{
  "n_layer": 12,
  "head_dim": 64,
  "norm": "rmsnorm",
  "rope_base": 10000.0,
  "rope_fraction": 1.0,
  "lr": 0.00759,
  "beta1": 0.95,
  "weight_decay": 0.055,
  "schedule": "cos",
  "batch_tokens": [16384, 32768, 65536],
  "doc_mask": true
}
MLP neurons of a small language model. Each row is named by its layer, matrix (gate and up: input weights) and neuron, and shows model dimensions 16-207. Each number is 500 + 40 x the weight over its row's rms, rounded and kept within 0 to 999. Numbers have three digits each. A neuron's up and down rows have the sign that makes its largest values positive.
A block is one neuron, or neurons of one layer that tend to fire together. After each block is what it responds to, as a language model described it from the Wikipedia text at the highest values.

L3.gate249:494505474452557571406543480481469490469503496540495434479520436428450490556516493551536550484420536419484482452489523526497529523515510471562505522561515477496569484527485475503503522519548490565500540494461511514573549533414523542487576523450474455469479537513612439495556508487460535466542505491392490478487517513461499482472492510475499542483516562507507465540493489517512443439511447520528509451477498499442483568572540457517469534572507606519513442549433494517488520509417546520542505531455440420482566498553489454521454485436573510575467511515493488450501441469485551455
L3.up249:465424489468522531530461480460501448522532495479496469475539520448501425579524581520525523454489488483547521493527551586495504507485586446485574559513410483461525453507467390532447557517495543540472456586430465519525548495505541470502502536491506507458436532571490490465450539503444533470490570485418486512529512469482433573553486518577506498491439505533570421531531556530558508529553491515540484507434456485434498508530504497387479487480505560517495455508457519446467496600462520487499535514503489444450508533518484521560493503481475496470548461460487483567517497472470547453
L3.gate407:562508459523508481449530463449458546527457476532461476537532519496565484527545502488527525477489599558548475450462472536406479488498475493512463414553445435505486509503515505502512514509511453539491562512522494480488509580578554533516543540481463415497500570529523595498501575541514533513476479560556457480522548492481475448532432586511477529507550494518504453507579531487428506530538570515495484463441406550429523506519453380576497522478459476450514481486527530465530407471558471491507518533484522518517414451528498549479498499478547473469459494505459514549484583533443554510
L3.up407:529501486440503533411502520508494418374483568567455473493517455453495481506489556463528531467553503504496520489467436479477503535563475447572491458507512492528539406580554500507540496508443558531497500540503546476461552519522428426519458469558452636527489512491508477460523555523490491602480463446493483480574568489487457511502480564479519495589579457468502485494474529513484486544530574523549503427474521535499476520444506430504449471504477529541552509512434514495564516435464559486461522508508503488537435480477533467557531522486515459469449511485395471502555505527482525487
Description: Mid-word "ing" in Washington. Middle word pieces, mostly "ing" inside Washington before a comma, as in Wash-ing-ton, Liaon-ing, tub-ing; sometimes other mid-word fragments.

L3.gate104:513490530549493469552577452504510551493564597498385513497479484513532539558518538501435537440447491510492449532521473452577547534436550502506512487504549572547515480500522465479514499510458464484516375493522467543541528549594537502525488510493560471569521505471550454525535505389525500393477529459521503508450539488557522472448536534538534454519511469453487559560482522495500411495549511520550476580494491450525514422465505579472553489501539546383481558541478528505500523454511468455556478508561557489487482517474490464513514457510489528457492511475574473507517512519529544516
L3.up104:498456561534507564487540531461587449455493508487464490430490481391443475467460561472501551390499497462541465484466600480513484489532528582530493501481493462494517507473495431513520479472559437450485548522501571450513479615510480482490502515482460498547545524539497548522496474516516547495520516536453485509505502523519558527463528529472522454465514485588581469456440460510500448547434480527517531519529496484459449553506501577464522470518571538495535503597510547441486536478481515488545503464547516495488505512413490450550497520509539475433468503550514477446513587471517456526
L3.gate276:519460507552507465463522469410455454549439476465485483533490431474509581584537485506517470434457477520535529524499486488458545448501595432514483493487358529482439472551516511545507496471499521517454443493428530490551480564562456536490482502475528511534531525458438545546463521446505573523451443572397530490522524554462532503496496567506498485563492587521515468521501520490456573541433487535523433468492484432509561460455474499467574476473495480442413537519493498511507527434466466536549496483532482525516523532530420535548518527554409521471480513516502493500492586503480521562
L3.up276:412537513502522539456428496515527469476462487471493482500548549515478504569478485481522476505473449470549483622476428497484435531515523581462575475523552557375477498456569433437533525509421498503494479562515444519482501481514508550539546447497530470385528498559539472538579531457556431476460505484597469554512558477474500503527433504525477514476451547553523520525544503486499521505514508514578511492512501480486457548535397425454484490493512481516492528539542475542510453461542514546541486531491498499444534458505583465499496522538546514520511555484492490431561548483556520493
Description: Mid-word "v" fragments. Word-internal fragments containing v, split off mid-word, as in Ad-v-enture, di-v-ers, tr-av-elling, St-ev-e, and -ov in Slavic surnames.

L7.gate23:468529507515585452492483460453509495482506566512509530549607534467401450485438435514505479539510482526498431405492539496471462579438403499483532506431488571481498541491529469487543529461458483489500510521588482510434570514565532442540502523570498519475494503478549450522534477468541467567472412504505503441491437522551514537529479524480501516430505469459546534504528448498494492496467505503484492455555495499562524558437487522512486523547622455549496483503490532481512534510525522517478535505540550488476463487569497527579453523489466539513502506466506433506417553564509451490
L7.up23:484555466503537460547525519521511559486494510549554544588587526512492468515403434540571490414550462491483461482435524515509434479473469524495525505488492501483531489546499536506505544520526500554450414457516557565476437498519531512503480548534543490551500488492574498583418480524542476539548490504506544503484508538450564576511524523509513575531567501468483595518458499525500475519384519450446432483521473486483520481426435507532477447601594580522455493473510497484511524527481512533463548545521498504478568542513508511545546524522501490496512492489493531507447476520410472482
L7.gate38:484501502452560506471477481470403502473518498569543557497513530443460480514555470442425530499523503535498453508486537519449532570450548465506509457521445574479514461519532512428583478558516538548520475453521466544542473485493525416540457533514408578498402539462513490520508506552458506596535504503406499448497512521493450494527502525484512492546594479491476541501528444449456516511535485549479453443477484526494493429456435512469531511506551527503517463450508525468502489492533475603528482478491491551443581524455539449542524499550476515496525496427420437479485502549493497494
L7.up38:579444475477561524509474456498476524490578487562485520544463546531551485477502493544419548482447532512477492494446443429517474484502472541446513529428467522492453489525448494509489419515486514513427499497560550452496567523496498485528491524537430545596495502482464500468457428509603573481506507449525522517485445500512501444489435469538443483552498497475480533491522465511481531496472478505438490485473480446530513559496491467523514506468488437548514545560472483504580546520473458524436509404541470465560557484480499457466448489535442515547490621570481544449458506506540481466
L7.gate324:486573503554477500525484481517503525489496509439441512447571505408477442516481520501522456500526499534472492541492504593579486575504504527418493521502443524477464511461514475533474531424485475509462453505521468488457427444456493438503352522456496494557459498477468499498474531467456467463420524539523518546523518515467565506511510497463486514517500473471484569432486525565554545462465508538487533453538475547516464507516506570524619485507450509520494447557426484545513523545511499429458508585442504596449535474489516557515476526538583534500479537458444490525445508506559496464
L7.up324:385496525574523485539477507570435505538531538497503518512509493502482459584476462452511462590434497499538469464475524469466449561525524566548462526541549530540481488529546544452518517472471497500515557577603535456555469530515469427530518497524515454512432489500441529458529541506474495604503453557469488508445510438582486600413443491459479472504523472567501482395484502525463513496468479551500514453499511484531510550492499475432469524558567477516486535553578495526495434466511520470511508572506551467516502511579419507447504515503522487465531479509539533505510550518490511510
L7.gate377:512532479487487482438475483536522508467509529500474506441470516489514473537443557604598530525471442473484439485527497457546550480551501568490480512533507517525490571488559512485511474494592530510455430478477506504466514577442556511501525505530413427504500534515523501539479474469484559567443435525537556423555486513495471471549494493471464550499551458483482540488475394501468515508454477566507447480497499443519571522541518483490507559487581473570455431504465413484578482521432442456509468471539490488505535508444487458548430509519474476459509596555520482466480540566525467543
L7.up377:541456437451505568508541530502526542435551536444456542508460539444478486508518460555513543529505497583429449496480440541503542550447486522528475503528519600515534510518533526534501484485414414503525443522561489525462494508540548516542529470514419481484499509540485518523509556510560445455489553478456556529545541506434498492480535506498505537525528526503586566471499531532441470451465576452500413506533515527489546513526528523557448503484458518595472439467532506505503518480499489446531589530524485577531569449481493463465548482516499492527476472505559459538517520502512485451
Description: Word end before "of". Final piece of a noun or quantifier heading an "of" phrase, like use of, basis of, presence of, one of, and "among" before "other".

L7.gate105:502485534442475475498500527458558484540467500521539458549496450489553520484531481543471462559542506525548504570519527501538500485547567445437551517505559518487474535552541474521512498517560476492520476506456452522493525520476486483566414518585534543568498469520551514508512528496515453507517504468493482533466467506458467475470499567549489526473450473580475511415511494518525490605489460497514503446465545591501425473448510489523559538498517569534528555420442505474461542554461515486502465495409522392466546512538457524472493451499518524582509556517440454477482446581458523509
L7.up105:464510501476531472498464426496495576490446509547476494477543475500567481500547500570384435451450517557513515577536524516518520523491541476454557496462531522422521502514516520491447516482526519523477491494539531519477537445580478475531536521546431546522510467431555525492485490508483571506513505478514523514494502455512482476535466545526505558567542488516503591492535605449476469450530521536492470444465477539498489470504494613545500511538454505483470452397466531474547606568493485480459454487494557497487456616544442531560498520574512424506520502526463482523523510548492416465
L7.gate109:574484614441506456570480443493474457585496442604470519509479486497474447520505437476455458512512432485510524525483467541465471458523461467482517544500500459524533509531537492462516524438544523494503440480460482512519532552557505562465413491546502476547515448514499522460480455498515552518515518458413508560492503481503548471491543579443458529483454519504498543495527530619490525481544483500463542423514545444486474457516530534470545513502529466490527485522531474532580421450472475568488510499434473474513477486466515449552497438475421514537516503460550494533563485463549474439
L7.up109:476547511486521501516526505507513474496515454591482524498532414458456506482515478582443525526482471501540433482516473522515512504423523439449509483599426498517474428502443500512511535529493549496425556507472396464423584508575560487494496527496514518472443531490498523504480558567500560507563484513484534530518534469580462506496553472532530541527490487487570443401526512525545500584448430455468507501576469530483533519527473476501523467495591502512482496494553450540458520476487491552533449530475467511465547514450472419515452465553581532505485480536481494505509582463468461417
L7.gate179:462484485492513500461484466455511494521532497557542513493461467485583492496454484468514515526480492506511513524554449496480407451499441408509495478466521525501499526538485517532496453531472513555484453499528425482494457520526544480443523620484543388510495512491536476515570427484471502483499432554515494560437561569395478460522509548454511569494531480526526503476513439544506515508416520459498553526495436495516507427462448543397532481565538438541491506457462491546525584448422482506508459515519520514415499550497521445569548559544585488588506433479483537478478507468464498469
L7.up179:550482476495594500496550435559536507509594521463435547478487491530476490462499488525542516502493495599441523421474513497519501494488447475520518542494471469455506536496477535414481526512519571498529487445524479502529550501542528467553554448470503482522485548482459515557406403514515432454480484552507487487469566452524529460552441535459537469480464468507418488517528408536488536553584488479528531529504454465537519458498487497517522457505496495502510580514563487481510514559490544423426552518531522505468489559495431493547529481502450507469539400520527505483497493485486456503
L7.gate351:475493503474563512493531518498540450516514459480450528490537427511586415537481467552525497526471498478446522500522421481540438522535518455444512495460544502510571488447486599514540473500472479474477449430552467487530511569516524528459442428476541444496550542478483474492524483532491522427466508476433479514491509481527479535523503523530445476495478485503570534534516383457448543528505539454556516494480416485539550509369439494489445413498522450454524500514460436476560483510492473390486492482502550554476461562480460493486439487529536483511502453412497484488461572506489500414
L7.up351:467473509487499489488530507486507504490508491419445513520570436508567387554460549573474551546502486496480537532495467488485452579613468501504543489524491438523537453529541557522511458546462519453516458459474507559508500565455534492521467412566529505516489516507479504415511518557516512453484506474423546489458564522502518457521512519484431504477510524464476530553510473469510451536495475439562519527442478503541540522430446508463464414526512466449486475477535485469567429526461478421499501479536594467449493527520426484526444435534530417471479437466477477482481538465516504460
Description: Word-final pieces before punctuation. Suffix or closing subword pieces that finish a split word right before a comma, period or colon, such as underwrit-ing, Found-ed, unsuc-cess-ful; also date numbers and "However" before a comma.

L5.gate2:501447542470537441531479512495478499537552444525503510490506487508488487435447406576524419507534474489447532463480513470551507498500511451445473550483575534463521554486450515478547552471440463488523474496520533513528490518534558446553543490516534548505480491490465555483542553510481492495501473544549459532452495506561511535525565393477406428643559505507484579470428444537514476461482466456507580503561524461521522468516492507485566573493584521477501510455497449496506576560553500566494501471493468448467515560466487497538449519549533467501527499478483482451542484484486505495
L5.up2:586443480450429455479466535503507476487452585518515554495543495506468452520484514509437468470564469491482497434527417471544572526477490452430488539503498501486497531508453530474498560449509529454484487493497497497498487527469610463563606535597504495543514512487529479464495531522507510484387554450549488538517443491508478489521506500495515466519509464482464475499467445612587486499459597470472460485548488563496442513429540523500559483436473448516492534532461473429484555475501587513507530464453520562526532554442504435499504484493457487530527576563572530539517495436479468435
L5.gate26:481420535459425462592476446508448461488491465481433443484506531453477424520526512528541516513435514446518585537500488540481536466506532523538398513504517494527462536505548510518575584498487503505472481486561486473492482495541478502457598551403432505474493489488515489500538520456531564563521523432512509494451532549479452505528499583598495476470550484500496518520480468503518494481467464476510577476547485443492459479474577499517505580519454497495537456493540549548483491464493487407524486441493468465406483493568421490589512482469441530480477498512517513435442483538552523442
L5.up26:528526550514435531513526527447502499486483483496433487439543421501466486486430445451559510495463539522523594467485491522490508471474589459529499541469467469523519458504533449443560525488530483469586578534542529487524468442537450509517494482487548416490458461575511554512510473442512481527481454545518508465528495538504463546529542479491493521542501442486515441495545479497572472520479479463554488519423602544460487387473389466496541525463441504484537534564534553479501473470511544463469561456505531440517532538541470464455523460510533534503544504506494438518558474478571525554
L5.gate70:506479502500538542504502468532538510483534489525489406448582476514514516485566500483549486524494487517498491512503506503424519522476545527508537561494467437445417530513431503480545543546517500493434496478586487479548532524546499450519505455485535478434455517529506471399489582535564434503476554406493497497455612545494422462523552485531556498598534539553478452486516524449455468556495484480508494489460527434475518525444508450448446521508536541523495575427479557432520537497545433546479503541434508472446569494514515559513476467447509474503536530533431520510528488526546490485
L5.up70:499453528515533509554481560502453476511522527457458518505524496500458506505568430517470551438531487492440531455486496502582507548493484454417459524577473459468559478527513457517600540465535465541546515573482517526581475565517534486508542497469490503486507495495497527511520503483494463502438398513447511460610441495509497511548522466509525553518504446422541492490476493476486472449494509589475438531473468580483514523551458436497495460386488561530548503464531493518461463515506537437449591518518496514494451590527418520485475557499526481502520478527485490441507488472477446419
L5.gate81:468526490463476476471470465511419472507493532533498487476495488497468481449535478502475497580522537484498493567467517482475481509497499554380499598563496373457508521494511455542488546512587512449524410501487481482527464511550493546505547496431498528500506506534495488451438513471568498517494544525534525497507495416441512541606571489473447453446537523524456548491487493515474422465474492511534488508517467488475492563490509453435417499441453460457489476486460530521472525485477523467450463529533512471539498550533510459459552505597409516548503426544546490525490550524467469432
L5.up81:479502445528528539523498515513456487556560532470419518449481423483473556446481435491458497515526518501582468604491516492539520505475478476497516500518562557388530519551537517516463545573564480498530466481496599435499473515495535545465547490473546450483526401496488474486441527505517464475478458480430531519458526514462473543506460497531532540491459474497511444486506509464601513541507494365500507566521486511502470526542546484546453567524503560538479532453491553505515536511518465491482470469497519506491491460505512482495472446426475589565468523543504560476469518535417457481
L5.gate203:549467489404482430495551575562442537474516546489526475473533532548526505429507385522500472578503487498487444442538480474511476499500475486514414508589521485501496498468608488505488496428509538476510516435509547520574460493440548500485543539510491491439521461533529534530499520462473507584512507488503467524450563539429570482502506519505470555557468489434499546445450468526520517465534521513517551497428538510520473499503561521465512431470526494616500493487443442439439596592473498522483536482497545501541519515542478575523531457566534559523498520543495531452515572488493506427
L5.up203:587523544514526478475472455450476460483512449539485521478518559501449503531455513440471436495515525571488520465500507447427549486531490505477481560457503487450507534596501545485500481566501473528481574462558462561476451565442507410577486478456459521462460534458399469476540504530508464436392551505472446527538525495529562515497513479548465566480463454509444506543485461536457468430474443463484566532537514458470510520478517444492513454489549547465508473457535503487544506546505475501532552537464511511534526513498509582495483451551517546489499549451576610482527495523478534411
L5.gate277:507510415480533458526538507540523396551457436527498490479473494535507488546514502558505373496540558493530511513498501515465553508502514499481542442550523461485519450416495497473537507458522446538547461498588467480542502508411471477474561465530470492501475526539471515568479471538513475537507520501503423463422510518459587485527502487447499567514483435548417550464456465535540491508518521509515418557461503423463516480425512474581492471576482479484517477512508484535558517491548516437540425527534473495465454518514578569470598503520463520549484492501486471522483529437562550487
L5.up277:453482494506465486507510467591417532515523461507513598535489509502474552403505445493447472491496482556470521579497504465540510504495503501491557541566519478516528452457417494468570468548514473441438473554557466478509436514538522485506488502474556496475497535448454465511475544433520448545469523475592475549497465541409524471504491499480513617483551508482504584625482488465550517515465515523429474442530561445473488506531498446505507471465484516492603485490550476560535423496563544467471515575487500533545562515515452451514531503545520467517512458525520534517488530505501489542
L5.gate294:497511461407554533473552460488534464513502487533454487514592397462481438477476496507511484463553500484456464519505455470462488556529512478502489567538560490489505484509566475436500456581566575520442465449542519486467435484506512517557623524584496450522463466507502496463524511548547462436495489489500538429462496527565453540424451479505506489520494471487574500463538482481452519509444528524474514499466501506424428469506534493502499543455451531404498546486471534448492486467508450434555516533500530477436476455463489456496528478482471556463494460505513471536533471503542516510
L5.up294:503471508509509548590513454515518455487458535469445459464495539469521446507528511485469549508489521483420547538492493464515480439564446508509477534497551474526467488585474515512515521527524502556445536493560502469488445551581541574442524460508502501518528467549571532520458456468541536598410515448561517447478515468490401542451551516533564539580408468542465483401496482512518518520547505499504542529540554474523506424504479539473511499463495521459562548524514543529516477485459510502451467482487565433525459417523524546491591564497512530485469531477464479485515467498504505452
L5.gate441:449533421487452424506533484535539496436522534447484566453476457481520471452538461528441465413551570518468515509551516515472506469541509417458501556497547505486447493529472545471573528442547580454543556494532468543464546470488481496445600460543547552435518454549497524496504566503518495489517460530427498613488594473517545502556525499468497481450497520508534575481536530491468547565501499453505496452510521438437557520453541448548470510561508518542480464525538437491519445463528459473516493515534568470470526497451502474525524510558543500565477483490521519445498554483447515431
L5.up441:538463424471494389439466479480491448486565511538539459474503516594534515533475519483525427486524526501480531438559555486519486505500466527507458535519509484511499514525521545459435526590531486524520497473519516500518574497493476514508507458459469524473559550529527526505475484527524474480445484484404528498568524498444552561525493508506546483580492471490442448439502503468436504528510537491546517459595516534453504546538371496468652469427519460505523553505505530532449506482459503500585523452440458492477485460485574525517485489456526517565458468492549511499500597456464491454
Description: Word-completing final pieces. Final subword tokens that finish a split word or year, often just before a comma or period, e.g. Wash-ing-ton, Hous-ing, 202-5.

L5.gate21:482601578465494484489524468502569483449538500545543535516491463486479478459486453463444478497483416508552463474558514497440457433534433474482443509451504574550511539482474557521484571512462526510442503522432491529486490489500497512523495468562475538484564497473537494484519534493554502379529521524514569524506564465561570492482481497529564503463518518465550487482497572497444491505517484511527523553494474523503506489504490522474515506513535542529512517566586508449560488496511506490516510526438503510569484473479492471594513588526529590458568506495414500506474583515497531456
L5.up21:453482513447544500502524428505496503487505587491474494431457484553456488522498523546465527444484495445470530536423574512482536510495528533495471479457416511409565509527549488471492514549483500441503450508461503476509563479548480588533578460505505496555512500472529490474582551479424511553518521509456488448459470513428503560527445525487472533509439526475537507564577450510457546504465505514539500469484445546506543492485465419492557461479497486419469575436483505494550511520642549510496508480445506553499430492493465538456492496499525525489556545547523494496594450586507533554
L5.gate58:582495489494484560534528516599567473453515478498493502419453510464453392470547512476553507452503531487592460453497571538479472502513488512481508490426514503494438564519557486492498522425550551492498445500536523479489488499511568519638492507488496414518543449514433578521508515494503503460536475514453455527496461494510431573450488558471490540520480543459564497549497512489565535425502536480538522422484476491483496489517589505459531452515475528468521508537544511450487492475462498417467450489546457486491490543557519556496516525522483550503546474555528480477412437521397525514
L5.up58:478515470463449440521502446535568557580577464465563567502521467511530515488526515490457537450586497477491485471487532525527492575461464501522525512512491476534539485414470472487574529449490497508415538452484527507535459436451471440495493465530486433515555512570508530561513454550489418519509507471596432441494434500476467481532555463482504529521492506485570471534515511604486471585595459505472515482469547442490521432471471525552441514465494585513521485510547460543541526496504519529515536538505510499548545511500415554498497421577519445467482493498539513522563465487521490461
L5.gate78:581565499498476499557536521506478546474520510489478524494480402443413539570552470494452506462471439529539427487426434509441525547514496521513480470538450511452498518486496535502534503504496492480483466476576482514434560502510476447583499512440508426616471560517505459562509476493530368515460515475504426503555498516495449526555650467499507546541473514513604548494501559520446481509436555501509479432494476458505526460498471511462565532465549457487454457486511497485461509501482507552553573481495501493449483491532457521572477569470441551526492508465511481480518524505501420464
L5.up78:537526595549476502451532515542567485518470591493514518492485511529541498530523438540591512462493548509570478536496523517418451514560509524444457549503502494443525534507468517508551502452505515543539520499529471437469494497484501505549453519526531494509507497461548453589481504529503472519552541433475485512447478461534472545465512541473540517484543440510498538468543496483514554540551430495508494438544560503468510495529435498540537479516528447448502489515520469545419483480471509468498489453511554552491607470540586577490513570500568572523561496486434581371480483483510506571
L5.gate267:544412428492511471568593540547485526462555504567475527466517534428534448575534561484460469486491468523512421474503469507515469514563518432518506536466474478506464450445587435473532531516463521513450553482504446508523555556516516587499460499531524488560512487504486515439463565459509465507561534569443508513501487473559438474491537456485517512476499501457466469514478534547513472539501525479486433435510537461480495480482484516547447604449474496515526473556602517521517424469549558539459468549537535530474546462564570469487536510508476524520428529439463409493522572484428449503
L5.up267:534528493473462485429506453463445544507511491514474527466503480445474541564423519546527560552456520401488500546488461476460552513469470519530469461435488458488563495518468485471474548495449487496508479508476468525463468505549492570531480487591561545458498512507484422553509474583550498475490474536470604520442523479552559451468550508524538496503475454530466510400502544473532487506481522466515469477438475484485530460517532515378542526453464476458494522456468522478498491495483478533479461534494515428473561578542509534518492459476481437525482594484517428603547480526586446450
L5.gate285:506477462480478505500520533478490531492534588503496549475488500455518446542515460458462473553484496493508487481459542460502561489519466530486489523524456534553514600558493508466587530500467551552504466493454520507457467549474508494567447491519511482532487478453485507549421543489532548513549502574477439376517418470506522539469497432454469440503419484498562516476510501523499439568494446573485430488543500491484503543560472508539541434426626506483515463472449539550457504514573481486476547457537488479476522566518516596459551537505508568538510495405574474507509505500491474576
L5.up285:476516483455502471452572497526439526462525508508529477486484469482467527447492476487512589493484490463567528476506415518429414541546542542554487509469520564417510395509470509446509549525483530552467472448547476461489512533481499554590465520517521544502478479433515504495500471554457436439527481480517496515524468483577544552524477497529534473556494510536508550409459458517495553528559492528552518488446519508526511539475447511436505517439504495558523538528533456363508413525489513514411508531529481505481562502508484505557448462521480440552515484494446473454557466553489523489
L5.gate322:448524497489462454456546483521497491501461452440472443550552488530501526578550499506526516558541511558488464527422452530533419536538505432485471539519400432502451555457500522463565500460578479509525508526478574545456481560495524525486485505514590520570539537493511459543504513475493472501488482500438449460524565536441500456467460538534494550487516489572549515475546430501455507497561528440555441516499460520537498553496550460511469524468516424465477463524500470535512538542472524447526484516542520489498524513517451482509465477509470554461565485507494411513512542555453518613
L5.up322:559517556494442482521479505548521428434432461536424450421542450503534469494445540484423472555481480462537486539536488558523527425459479534504446501546449492474488497556539459503521511522478575532476459604566412482505474487559475526520512532478534493560515492493552431481576523510536468493519519489529527456522532561542553478476513418496491494539435572548565508554492465531511481477503477485467535525443468565513522516519447528475443508493523519483512503498592478493514542504510480466552481513487510455465547571412398501436531536533453452494502492553546484489522466464494462550
L5.gate432:498517525528420469574495530474462510503435534469546499492509525520522514481473509538492538534526502498603504503398541603490530453501518562562543438514508416506568456477545446499535564499575514474540520439530532491476548502450460491527489446523529517499456497504468518511556544477504494545497465504470467504423484426451523552505498497453516513484490552450511502520529505447476492490599458491496566488499578414544520531497456539476502523449538499546456489440464489465595480493549473407462480493539471475466569474556526503559522510527485486545488474529578567599467491492524451458
L5.up432:539491493573501558519491504510528496535521538482440549438451420480602531564474511513479451479484440500474484493504507466461504484458503404495466520478476450432514569518448561575501496456496513564551503442578432482548537471466520454559475501508512474501494555536535557489544441521538524426502510507564513479463473437471490520455520489447522514440462512563536512522467462487494541485507474524573517536556486535538506467477537517500484474429538548534431548495541478490500545521544502509554554472523462556513574520579582553513502437444510570486474496494558439517505446495518454516
L5.gate442:615553520469525500519486488519491505481481500502530448560592504487560528493514465500455459494529473581547476460567488514490467491527463486495508509486474473433506516543504487448544494464514619547521443526455510526484525495487427565517559482566555624556535460494590492431496534478460454458519538454464460525509602500566533455461448545512457527466567576526547401496470533540500450496532527492511467497506476537464507486525496514464484433416495524465484495518509464526417500521487517488484500478457520491461573525492541486504495499509598503523540394472498457479485513544526493469
L5.up442:556553559494500512470568521480485530544488521537493461511546465474518456485448455472439535423497536497473482479443440514508469483522504497504529461513443494442510459478598516508423520527488554455544510488530442463476476499461500499535467504518518454565436479474527494517437533519552499515492513525443543538539499473492506510493455546490420521530494476500563618554538447379545537471509508527473492524492462545517480486523482461445506489501490548491499493515553499430464492541444580514475511438423439480528496438577462485484438506601476489584500497467536531506433526413474443531
Description: Mid-word and final subword pieces. Word-final or inner pieces of multi-token words, often in tables, such as shopp-ing, Turn-out, adv-anced, und-oubtably, Ser-v-ice.